From a checkpoint of a small transformer trained on Wikipedia.
Size: 18 layers, width 256, MLP 1536 GELU, vocabulary 2048.
MLP neurons of a small language model. Each row is named by its layer, matrix (up: input weights) and neuron, and shows model dimensions 192-255. Each number is 128 + 24 x the weight over its row's rms, rounded and kept within 0 to 255.
Before each neuron's rows, "fires on" lists the tokens most often at its 100 highest values on Wikipedia text that the model never trained on.

fires on: "ik", "j", "h", "e"
L2.up555 [113 111 130 128 170 156 187 113  90 154 140 120 179 148 125 115 106 109 129 137 156 123 103 110 121 140 145 128 135 145 117 182 147 145 129 134 117 125 134 132 121 126 126  80 150 112 130 136  98 118 130 121 155  84 143 100 136 125 114 109 116 146 146 104]

fires on: " for", " of", " there", " N", "J", "N"
L7.up135 [185  66 135 134 132 170 127 127 150 130  98  78 123 137 136 141 119 102 104 102 138 146 127 127 115 179 112 173 112  84 110 137 131 142 170 130 149 117 129 105 135 138 175 171 103 120 140 132 137 142  80 160 101  76 146 162 132  98 150 112 114 175 116 113]

fires on: "h", "i", "an", "it", "ik"
L2.up912 [118  97 133  97 142 124 165 112 106 135 141 143 162 114 142 160 119 112 118 141 120 137 126  56 135  96 127 124 118 134  98 127 143  95 122 165 160 124 146 176  68 140 142  66 157 109 159 135 151 140 117  77 127  97 133  78 179 144 139 103  95 131 100 125]

fires on: " A", "ur", "-", " Me", "m", "b"
L7.up806 [156 148 154 117 123 116 150  93 129 136 107 135 197 124 110 113 104 146 116 149  92  99  87 140 154 121 114  93 128 137 106 137 102 125 130 151 123 112 125 117 135 104 139 169 117 163 145  99 143 114 136 131 120 158 107 192 111 144 167 120 133 104 122 102]

fires on: " of", " New", " there", " in", " North", " south"
L7.up480 [166 106 156 114 100 182 129 139 149 125 118 129 111  97 127 143 147 150 100 135 124 121 121 119  94 141 135 168 102 112 102 154 144 107 122 133 128  89 136 129 123 113 119 146  72  89 138 118 162 151 141 108 136 155  98 130 150 114 146 128 122 146 147 139]

fires on: ".", ",", "94", "|", " ", "98"
L14.up879 [100 108 143 148 113 132 136 126 143 159 177 133 120  89 172 127  90 167 111 112 124  96 121 112 157 141 120 131 147  94 137 158 108 121  96 102 118  83 124 125 135 140 154 181 112 114 163 157 178 116  83 129 102 149 151 129 123 112 109 154  79 139 106  73]

fires on: " ", "7", "5", "."
L14.up388 [106  61 131 185 149 148 110 136 129 111 165 125 153 140 107  99 106 139 107 157 102 121 117 107 146 117 132 151 133 125 134 166  80 148 129  98 123 152 153 156 119 171 120 145 120 114 140 165 133 140 121 110 159 154 153  88 140 124 141 133 117 118 111  90]

fires on: ".", "-", " |", " of"
L15.up755 [141 145 129 171 140  97 148  98 118 173 110 107 176 145 132 123 149  83 106  93  57 151 134 120 149 140 129  91 122 131 107 117 130 121 169 148 117 141 199 125 116 123 125 141 101 137  98 138 145  97 136 154 133 125 138 143 103 137 123 103 163 134 131 140]

fires on: " ", " L"
L2.up872 [109 229 129  86 100 124 151 144 134 127 123 136 127 133 134 120 126 131 146 134 136 173 129 120 157 137 132 150 126  99 116 114 119  89 114 126 135 106 163 171 125 112 149 141 132 130 159 111 127 114 118 157 110 110 122 136 147 120 144 138 141 107  94 103]

fires on: "a", "at", "r", "ice", "h", "n"
L2.up1103 [141 105 143 126 148 170 136 166 108 127 147 156 138 143 147 117 120 124 135 116 136 163 135 129 128 163 100 147  86 127 119 147 128  98 130 110 150 138 112 112 168 153 143 140 133 121 175 140 145 118 137 102 112 152 158 106 117 148 105 208  97 126 126 108]

fires on: " ", "7", "5", "8"
L14.up1320 [114 101 149  96 118  96 135 119 166 106 132 128 150 129  95 122 137 121 128 161  60 124 118 112 133  90 130 131 156 123 116 167  83 149 119 119 119 125 142 170 117  95 178 131 172 107 134 135  84 105 136 164 168 135 146  81 125 152 147 130 152 123 128 128]

fires on: "ur", " its", "u", "o", "ew", " New"
L2.up89 [165 126 111 137 106  94 108  97 150 133 150 111 131 130 118 105 130 158 120  91 133 149 107 122  90 103 142 155 157 151 123 117  95 107 174 111 113 142 127 127 133  99 145 131 123 162 106 105 101 131 139 103 182 132 125 118 111 148 155 109 118 103 146 148]

fires on: ".", ",", " "
L15.up1015 [121  68 154 109 166 133 123  92 133 114 135 137 122 115 129 119 137 131 129 105  99 149 150 127 121 166 127 134 131 147 169 153 100 126 121 128 148 114 150 157 120 120 165 125  91  92 106 113 118 104 151 162 120 109 154 116 124 101 117 126 150 153 116 152]

fires on: ".", ",", " "
L14.up625 [119 102  89 120 100 155 105 128 138 140 165 127 117 113 170 169 112 136 122 101 113 152 115 133 130 129 149 103 139  72  97 101 132  88 116 169 135 143 139 123 162 122 136 146 100 136 134  96 155  93 110 110 112 106 100 135 163 144 115 160 151 123 118 114]

fires on: " ", "'", "ie"
L15.up229 [178 101  99 134  74 147 136 114 116 122 116 194 121 161 126 126 136  75 136 175 152  78 136 114 103 108 115 137  64 133 140 119 131 134 132 128 102 105 139 148 135 113 161 138 104 163 121 130 120 107 154 152 109  92 156 117 124 123 145  82 108 114 130 140]

fires on: ",", " a", "1", "\\", " In", "-"
L14.up1197 [144  91 131 137 152 182  98 110 144 115 111  89 154 156 149 108  92 146 150 131  82 164 147 140 122 139 140 142 131 130 126 146  93 122 116 146 106 119 126 155 115  74 122 101 131  95 136  96 147 129 200 144 117 118 150 113 119 114 123 159 102 164 125 149]

fires on: " ", " ass", " Reg", "y", "t"
L7.up350 [ 99 122  88 145  78 120 130 134 168 115 109 160 163  82  63 150  77 180 127  71 135 143  94 140 166 136 108 103 126 137 141 147 155 110 116 177 151 132 144 114  95 122 133 105 134 101 105 140 182 161 139 131 156 162 131 159 118 143 103 136 122 143 114 133]

fires on: ",", " ", "igh"
L7.up304 [103 106  69 129 102 128 152 183 136 133 163 127 125 142 174 143 122 132 152 106 146 141 100 114 150 159 149 131 111 108  76 137 104 128 115 108 122  98 169 128 116  98 151 128  90 166 153 111 121 113 133 152  95  98 110 130 112 135 117 120 158 141  85 177]

fires on: ".", " |", ":", ")."
L15.up276 [143 115 155 140 149 126 141  66 151 148 160  98 164 147 123 138 100 126 109 174  86 167 142 119 107 159 115 144 118 120 110 112 146 143 170 147 107 144 145 123 131 151 106 142 149 118  82 147 121 148 136 138 139 113 104  94  78 130 151  70 145  99 121 128]

fires on: " of", " ", " (", "-", "N"
L7.up1462 [153 152 104 124  94 119 137 132 157 114 136 128 177 159 133 140 118 126 127  95 145 127 130 114 145 126 142 161 132 132 101 105 126  88 106 136 134 155 180 171 133  77 155 158  97 132 139 104 116 137 124 149  73 134 130 142 147 126 118  97 112  94  69  98]

fires on: "i", "'", "ilm", "l"
L2.up977 [135 152 126 144 130 116 140 128 135 123 135 191 141 125  97  97 150 120 118 127 123 143 138  75  88 133 136  97  46 132 136 124 130 123 127 109 130 140 165 137 115 149 128 163 112 114 150 131 119 154  92 115 176 135 139 158 160 143 144 127 135 148 120 123]

fires on: " ", ".", "an"
L14.up968 [136 123 154 111 127 120 154 101  77 142 129 124 170 140  74 143 119 131 104 111 157  96 104 115 121 119 127 179 139 141 130 153 137 161 153 146 162 143 146 130 112 134  92 141 169  98 127 159 164 155 106 147  97 170 142 123 110 110 127 132 135 128 115 164]

fires on: " \"", " (", " en", "g", " re", "-"
L15.up1338 [123 167 140  97 118 160 112  94 116 122 108 167 116 141 147 179 151 106 127 161 140 195 106  78  95 112 107 138 118 154 141 128 143 140 169 127 136  95 130 126 113 123 135 142 121 181 125 153 138 121  82 113 110 166 134  97  98 135 133 128 120 153 120 158]

fires on: "1", " an", " ", " ar"
L15.up658 [138 110 126 104 112 137 118 100 125  97 153 181 111  81 164 153 120 103 128 150 104 108  83 110 151 125 149 166 134 118 138 108  95 106 120 148 143 109 172 162 119 126  97 121 164 124 120 141 118 109  98 127 112  97 130 133 123 106 146 135 112 119 150 149]

fires on: "est", "i", " the", " well", "f", "l"
L7.up842 [115 129 122 146 149 124 126 136 102  84 147 116 142 116 119 131 137 119 143 121 130 111 124  85 115 116 143  88  76 118 129  98 138 129 132 134 168 126 163 143 106 159 122 115 114 125 135 111 150 183 131 103 114 150 127  99 117 138 132 127  96 143 137 123]

fires on: ":", " |", " v"
L7.up387 [126 128 132 145 138 150 125 167 144 122 160 142 149 161 162 112 114 117  90 160  92 159 152 150 113 114  98 138 109 122  85 132 118  99 128 115 128 147 142 101 183 126 104 116 127 103 103 201 120 110 125 108 151  95 119 126 120 123 138 106 131 126 126 121]

fires on: " ", "at", "e", "y", "age"
L2.up1079 [115 139 131  92 149 107 150 156 170 174 108 158 118 139 116 112 109 142 142 109 136 111 110 135 152 145 111 108 139 136 172 168 135  69 119  70 156 155 152 125 109 113 134 121 128 110 116 172 140 148  98 132 132 134 121 147 145 136 128 137 102 162 112 105]

fires on: " ", " (", "S"
L15.up80 [140 104 123 113 127 144 138 103 107 133 110 175 150 151 147 159 143 109 137 153 140 111 165 116 112 132 169 154  91 158 115 130 133 145 173 117 121 162 151 141 103 126  90 143 125 139 106 140 126 121 135 160 107 141 143 120  92  98 126 128 115 117 125 140]

fires on: " |", "u", "t", " St", "ur", " U"
L15.up839 [157 117  93 102 110 128 109  80 123 155 123 113 169 123 129 126 118 114 117  87 178 113 141 129 125 125 134 141  79 133 111 135  66 138 107 115  79  85 123 145 148 118 153 120 105 150 118 133 130 134 140 108 128 162 112 133 126 125 168 115  93  94 123 128]

fires on: "D", " D", " St", "d", "ur"
L14.up527 [ 96 121 109 113 127 100 136 128 139 143  92 168 159  81  91 111 118 164  98 120 138 120 156 148 155 122 163  98  84 116 129  93  84 109 136 137 130 104 117 125 177  97 127 144 109 168 123 118 116  60 114 112  75 114 109 124 157 130 186 141 111 131  70 137]

fires on: "5", "6", ".", "1", "2", "0"
L14.up564 [143 122  84 151 149 131  89 158 167 155 176 118 118 109 128 123 154 150 114 193 106 150  97 124 122 133 108 105 129 108 155 119 113 167 146 139  94 167 164 106 107 115 143 187  78  92  97 141  92 118  95 124 180 172 117 110 124 169 108 134 133 131 130 134]

fires on: " ", " the", " an", " his"
L15.up158 [122 142 135 107 142 127 178 125 145 127 151 160 116 129 150 133 187 148  99 188 154 154 107 100 104 148 159 140 142  94 126 136 115 106 142 148 143  97 169 133  99  99 132 131 137 124 107 135 141 152 115 103 105  65 158 109 143 117 151 127 120 136 124 124]

fires on: "ur", "m", "l", "ind"
L2.up1165 [117 189 158  94 106  90 143  92 148 113 114 167 125 135 140 124 114 119 114 141 134 115 120 118 114 137 113 107 115 113 123  98 106 146  85 134 119  89 149  97 134 185 165 135 123 132 170 122 142 124 167 126 126 133 146 190 157 150 130 109 139 153 102 104]

fires on: " ", " th"
L7.up131 [ 88 124 151 120 130 126 126 118 154 122 113 116 147 113 102 121 142 146 161 132 129 152 158 140 166 163 127 101  84 158  96 132  73  98 110 129 115 120 179 162 100 114 145 163 110 171 149 130 162 107 114 164 111  93  91 132 121 175 115 112 129 123 111 102]

fires on: "k", "|", "ing", "e", "|---|---", "el"
L2.up1519 [147 112  97 121 157 156 158 113 138 117 157 129 135 148 131 135 141 128 115 125  98 131  94 116 166  89  87 139 131 116 156 143 137 168 150 130 108 164 116 108 119 131 113 109  75 116 132 159 145 122 105 105 135 129 139 132 124  94  87 119 179 145 144 118]

fires on: " P", "a", " Br", "at"
L14.up774 [121 123 126 112 118 165  97 111 120 146 125 180 167 112 191 103  93  99 159 124 116 162 176 147 155 116  91 123 127 138 142 143 158 112 108 121 161 147  97 103 176 148 111 177 143 111  90 108 143 141 128 149 140 135 111  91 117 147 129 186 157 124 106 150]

fires on: " |", " –", ".", ":", " USA", "o"
L14.up133 [182 141 191 131 144 104 138  96 134 130 156 149 119 108 151 110  89  98 114 143 102 176 149  96 127 112 119 106  97 114 148  97  90 138 118 145  98 113 117 101 143 116 144 154 135  89  80 132 125  91 138 128 138 162 148 124 112 148 133 117 160 145 174 145]

fires on: ",", " of", "ou", " to"
L7.up1352 [131 117 100  97 115 147 162 176 106 131 193 125 142 126 133 150  89 153 141 104 123 122 138 146 100 130 171 119 106 122  89 105 115 147 110 136  87 139 131 132 117 150  92 145 130 144 148  95 129 168 138 147  90  97 121 149 134 146 115  68 170 161 113 102]